Part of a small language model's weights.
Architecture: LayerNorm before each block, learned positions, untied embeddings.
MLP neurons of a small language model. Each row is named by its layer, matrix (up: input weights) and neuron, and shows model dimensions 304-399. Each number is 200 + 20 x the weight over its row's rms, rounded and kept within 0 to 999.
Before each neuron's rows, "fires in" lists the words (lower case) most often at its 100 highest values on Wikipedia text that the model never trained on.

fires in: "of", "the", "for"
L5.up1147,186,228,211,188,212,158,234,235,229,201,214,249,203,188,226,184,204,227,193,211,205,155,202,214,172,190,167,186,221,183,175,208,201,208,208,166,208,237,187,239,145,223,164,197,198,236,203,169,190,202,180,187,204,193,173,181,235,197,225,165,203,199,179,153,210,171,201,174,192,211,198,228,225,223,241,236,204,182,178,167,213,198,180,195,214,193,158,231,190,217,185,191,212,213,193,157

fires in: "of", "the", "on", "for", "in", "to"
L5.up387,167,226,215,206,230,204,206,238,214,188,187,205,198,222,214,190,210,216,188,225,174,193,210,207,173,204,199,164,204,202,187,188,168,221,205,216,204,210,198,274,194,210,162,208,202,224,234,179,183,209,168,206,200,172,180,189,251,208,201,194,193,200,194,191,193,203,166,198,211,205,183,222,254,206,225,195,231,208,150,148,199,193,182,201,221,192,179,202,189,210,205,209,225,216,198,172

fires in: "a"
L5.up3010,236,222,215,202,165,180,224,183,192,197,175,216,184,207,212,214,176,199,195,174,170,207,190,193,183,200,181,193,217,171,196,233,216,221,173,219,205,204,186,227,194,177,204,168,179,206,212,171,213,243,207,211,188,167,212,170,187,212,181,171,219,213,224,192,218,176,204,205,212,173,235,156,204,158,210,185,210,188,200,181,193,207,237,209,211,206,202,230,180,219,195,184,196,172,203,192

fires in: "in", "a"
L5.up2976,209,188,187,212,208,172,228,187,168,186,191,185,220,179,194,220,203,193,199,224,168,230,193,217,190,179,168,192,210,183,170,182,211,214,222,212,208,209,189,192,215,231,242,186,226,183,224,202,224,188,191,220,201,193,209,213,209,202,177,159,209,223,215,198,204,188,211,219,190,191,209,191,165,179,215,181,210,212,182,154,203,243,220,248,193,246,203,188,217,212,235,243,187,192,204,189

fires in: "the", "s", "first", "a", "elected"
L5.up153,215,252,217,180,161,155,215,206,203,204,179,183,211,210,221,235,200,215,211,193,197,204,185,201,210,184,226,192,218,224,212,176,173,191,196,212,193,214,208,231,179,168,170,194,205,241,188,191,205,250,225,217,219,218,169,167,191,174,170,194,234,219,233,204,188,202,216,197,198,176,208,192,190,212,199,200,205,234,205,197,198,177,226,205,202,214,216,231,183,186,199,192,183,203,193,198

fires in: "the", "a", "that", "same"
L5.up866,229,197,229,213,166,203,220,194,177,164,170,196,212,168,194,203,179,206,189,216,206,215,168,188,209,192,191,227,246,170,206,208,209,166,192,166,159,204,164,205,193,181,226,189,226,233,197,176,182,222,191,208,190,207,192,177,197,176,185,224,207,188,200,213,228,193,185,186,171,192,176,237,226,226,191,173,192,208,221,192,225,193,183,198,200,205,184,184,185,172,174,206,202,207,193,155

fires in: "of"
L5.up580,203,195,198,220,197,170,196,191,201,193,218,202,237,200,220,154,204,192,222,188,160,194,231,199,207,163,203,173,201,203,187,170,223,197,179,173,216,163,180,205,174,204,208,215,188,180,256,196,210,183,212,225,237,208,175,190,183,222,175,211,240,177,203,197,182,199,203,207,194,209,193,219,223,177,199,198,203,209,207,223,226,192,201,181,195,189,185,174,170,202,198,219,191,201,182,195

fires in: "of", "the"
L5.up1022,206,199,185,194,219,169,203,192,228,219,227,239,193,194,213,205,200,224,200,197,238,181,210,230,220,175,179,175,268,170,194,182,199,139,186,174,235,214,246,211,179,193,210,215,189,225,239,220,181,188,193,205,191,188,186,209,221,230,197,195,220,184,189,212,209,189,211,186,203,200,183,176,227,188,203,218,203,220,201,203,212,199,207,214,223,184,211,228,167,231,221,190,192,203,194,145

fires in: "to", "from", "of"
L5.up2928,204,167,206,210,191,201,212,208,183,212,175,194,224,191,234,208,193,218,217,178,196,173,206,202,166,198,234,184,234,185,197,177,194,151,207,203,191,170,193,202,150,216,174,219,177,230,222,196,179,174,191,190,192,187,187,197,188,215,185,164,181,220,228,198,180,195,213,187,149,228,195,206,230,231,201,192,202,192,210,217,229,212,188,190,214,206,212,198,171,208,186,214,198,226,208,200

fires in: "a", "la", "de"
L5.up1090,228,210,213,196,184,205,221,171,177,207,154,217,203,187,209,193,190,198,187,197,164,215,212,199,144,222,212,198,198,207,174,217,199,217,193,191,223,187,183,221,185,204,204,187,208,171,214,162,210,227,222,239,183,212,226,182,248,214,189,184,231,203,213,188,220,192,215,185,218,210,213,170,179,182,160,179,236,197,235,154,182,206,229,217,214,220,185,235,192,219,154,193,190,183,201,198

fires in: "of", "for"
L5.up2996,165,205,195,247,201,229,171,231,238,179,186,235,197,168,182,185,204,230,235,206,196,213,209,224,171,189,185,179,197,182,199,202,215,194,189,166,177,179,201,201,209,167,194,235,178,214,220,258,202,207,212,201,199,205,201,177,161,213,165,175,209,191,184,209,219,198,217,244,195,198,182,216,210,183,180,192,224,238,186,206,214,218,218,213,196,200,224,225,184,196,222,206,188,196,162,177

fires in: "is", "was", "not", "in", "also"
L5.up1195,195,200,209,200,158,206,217,209,223,214,215,195,221,208,237,163,197,189,218,214,180,200,161,172,233,209,197,185,212,224,195,160,199,179,210,233,210,189,233,219,179,184,173,229,227,211,195,185,211,208,217,218,232,224,191,189,172,196,174,212,258,230,201,197,232,209,198,182,163,199,195,198,216,186,190,200,228,216,198,192,245,172,171,195,194,218,208,197,223,184,188,196,224,172,237,199

fires in: "in", "on", "during", "following"
L5.up2542,204,226,183,199,167,228,183,193,201,171,213,207,213,187,212,212,213,201,202,176,183,195,193,157,200,218,240,199,213,202,189,197,222,180,226,237,207,170,193,243,197,215,178,198,180,187,238,189,211,204,190,211,175,185,182,199,229,186,176,232,225,240,221,203,189,181,191,224,196,175,170,168,196,196,196,192,208,194,159,211,227,200,159,194,183,204,196,193,234,175,181,225,196,211,209,234

fires in: "of", "the"
L5.up1110,227,197,216,203,179,182,243,190,226,215,216,229,224,164,240,190,190,199,198,211,200,188,204,197,228,192,153,188,269,191,177,147,191,173,184,189,202,205,227,207,193,189,193,207,195,241,208,202,213,190,187,208,202,222,184,182,221,238,207,219,215,187,179,192,208,200,233,195,164,200,223,201,202,175,189,174,223,226,202,203,186,183,191,216,222,212,214,193,173,228,229,200,201,214,197,151

fires in: "the", "of", "appointed", "among", "most", "to"
L5.up2411,197,227,198,180,152,156,219,205,232,204,219,209,210,201,186,204,210,178,185,185,180,221,222,225,226,164,213,161,178,190,206,199,214,170,202,197,225,182,225,236,236,179,224,228,227,210,205,209,212,223,206,225,194,192,203,170,217,207,237,180,203,187,217,166,195,183,225,206,193,222,197,201,237,182,197,204,182,215,205,187,219,195,189,210,207,230,220,203,208,202,169,184,213,174,184,170

fires in: "was", "is", "can", "be", "had", "were"
L5.up993,242,203,215,196,213,191,209,194,203,201,179,201,201,172,195,209,169,223,218,197,187,224,197,201,172,180,197,184,208,184,201,213,177,212,196,219,210,218,203,203,203,158,197,233,205,179,188,202,201,214,224,209,185,164,200,197,202,215,208,242,188,167,231,213,212,198,189,212,238,177,226,203,181,179,206,185,227,209,177,171,230,246,183,220,202,169,186,201,183,188,180,209,185,173,188,204

fires in: "his", "her", "s", "a", "our"
L5.up2419,199,195,210,201,207,185,192,201,192,195,203,207,215,188,196,197,199,198,228,196,174,187,193,176,177,163,193,195,223,197,182,224,175,218,220,188,225,192,187,211,180,194,195,227,216,224,199,180,193,192,195,215,198,220,211,187,211,196,212,203,217,237,210,200,225,195,248,197,233,221,215,203,252,208,180,199,214,215,220,199,198,206,197,192,207,194,177,215,184,205,220,189,186,213,206,174

fires in: "of"
L5.up2584,209,210,206,178,218,154,192,266,221,213,197,221,187,207,225,162,224,208,223,198,182,213,211,226,200,195,224,209,189,225,201,214,224,199,202,159,205,204,178,231,171,218,185,213,210,202,231,218,193,195,198,221,190,215,195,203,200,181,194,200,203,231,207,170,206,165,180,202,179,204,204,180,222,168,213,199,185,206,191,210,247,210,186,236,191,202,217,216,192,223,191,258,177,179,189,173

fires in: "a", "one", "an", "any", "1", "two"
L5.up345,206,211,193,208,181,200,191,181,192,197,169,206,193,214,221,210,167,223,191,203,209,232,191,178,184,180,207,191,216,212,205,185,182,199,208,211,202,201,192,226,180,170,217,206,205,165,215,191,194,252,192,230,195,198,207,169,195,180,142,187,208,213,205,215,214,187,216,201,214,201,206,192,206,172,186,186,223,205,213,142,201,211,201,185,205,222,190,226,188,203,177,192,198,198,186,209

fires in: "of", "in", "to", "by"
L5.up2325,207,191,191,215,183,184,200,211,184,145,195,202,203,205,201,176,191,211,227,194,201,226,221,239,179,176,223,215,196,192,172,184,181,179,196,215,192,170,231,220,178,166,208,210,158,221,277,218,185,190,203,252,187,180,196,198,187,251,178,190,209,177,211,200,225,187,174,203,217,192,189,195,225,163,196,170,224,201,197,210,219,213,198,199,209,195,197,222,210,201,210,189,184,195,182,207

fires in: "in", "at"
L5.up719,181,185,203,213,209,189,227,215,230,182,207,195,203,225,191,192,177,185,201,214,207,205,198,192,184,165,190,184,210,216,197,248,199,181,212,220,216,230,217,208,211,203,229,213,217,187,189,180,205,197,163,215,185,192,175,156,203,211,227,193,226,219,205,193,210,198,216,213,202,230,214,205,207,195,204,200,218,199,167,185,239,176,179,186,190,209,202,179,220,175,173,212,192,208,202,169

fires in: "and", "that", "time", "by", "to", "among"
L5.up473,242,208,206,236,173,199,204,237,176,201,174,176,205,211,214,215,217,187,143,200,197,202,198,198,216,178,183,221,215,210,176,191,229,180,206,223,166,163,227,211,189,188,168,210,218,225,199,194,195,202,199,223,220,238,193,195,188,174,189,171,216,201,196,231,210,185,204,195,189,224,192,205,163,219,180,180,242,218,179,225,218,207,195,202,210,175,208,193,211,222,210,212,196,226,180,167

fires in: "over", "in", "between", "around", "on", "within"
L5.up204,210,206,212,207,237,211,192,201,177,187,196,198,201,202,193,209,170,230,226,181,201,198,237,210,188,224,174,198,183,180,212,239,224,209,192,197,193,205,197,197,207,201,219,186,186,176,222,237,215,201,184,213,237,175,177,194,256,223,178,186,181,213,228,195,221,157,172,166,198,196,227,181,206,191,214,186,224,201,154,189,240,188,216,213,217,224,185,223,212,174,180,225,204,196,190,150

fires in: "and", "the", "to", "it", "with"
L5.up2665,241,220,204,193,206,205,225,222,198,188,204,219,233,181,230,203,207,191,181,182,196,191,185,188,181,173,197,203,186,179,223,229,171,145,189,233,178,211,220,225,199,216,179,201,226,206,191,191,200,216,185,209,202,179,160,184,198,189,178,210,184,202,194,219,205,206,210,212,207,209,191,217,181,192,161,199,221,201,165,183,204,254,203,220,212,176,206,185,214,192,186,220,174,199,188,186

fires in: "a", "orchestra"
L5.up471,217,242,203,198,185,211,200,190,171,163,147,186,203,202,179,171,162,206,201,202,202,205,194,152,217,163,206,194,199,208,206,186,188,157,192,212,190,189,188,174,186,185,171,201,220,245,189,198,179,230,213,195,182,206,249,170,208,210,157,204,230,186,235,239,200,195,213,172,217,223,211,204,216,196,188,186,240,228,208,179,225,205,210,239,214,178,198,224,195,214,204,186,214,215,207,166

fires in: "for", "the", "south", "surgical"
L5.up1207,187,177,197,232,218,221,197,215,212,203,161,213,221,170,191,192,198,198,192,198,179,175,202,229,197,215,180,186,239,172,203,192,215,222,196,175,184,209,202,181,182,153,213,224,167,192,209,212,199,181,195,202,208,215,170,188,229,186,191,193,197,235,194,168,221,204,186,206,179,221,209,225,199,217,184,177,209,165,195,219,171,200,229,167,198,188,205,206,195,198,166,212,221,214,199,174

fires in: "was", "is", "were"
L5.up1182,167,211,225,212,205,180,213,174,200,176,211,191,219,177,206,210,199,205,209,208,207,194,190,239,203,209,157,233,196,222,178,211,176,183,218,211,198,199,208,253,197,179,185,182,186,188,230,246,205,223,220,221,217,174,201,195,186,189,207,222,223,175,184,211,195,184,196,179,198,211,211,189,177,159,214,212,203,177,211,167,225,212,170,214,212,195,188,201,199,163,194,240,218,198,179,203

fires in: "is", "with", "was", "for", "in"
L5.up1767,189,257,220,215,216,171,205,195,218,185,183,220,210,205,190,184,202,198,238,179,176,217,193,182,186,179,186,193,205,207,222,208,195,215,214,220,162,220,213,231,165,223,172,198,219,177,226,192,207,224,208,239,239,166,200,188,163,187,206,216,239,184,219,226,202,215,228,209,238,205,194,184,151,174,213,178,230,201,176,172,237,199,210,217,218,202,203,233,197,208,220,173,214,162,220,202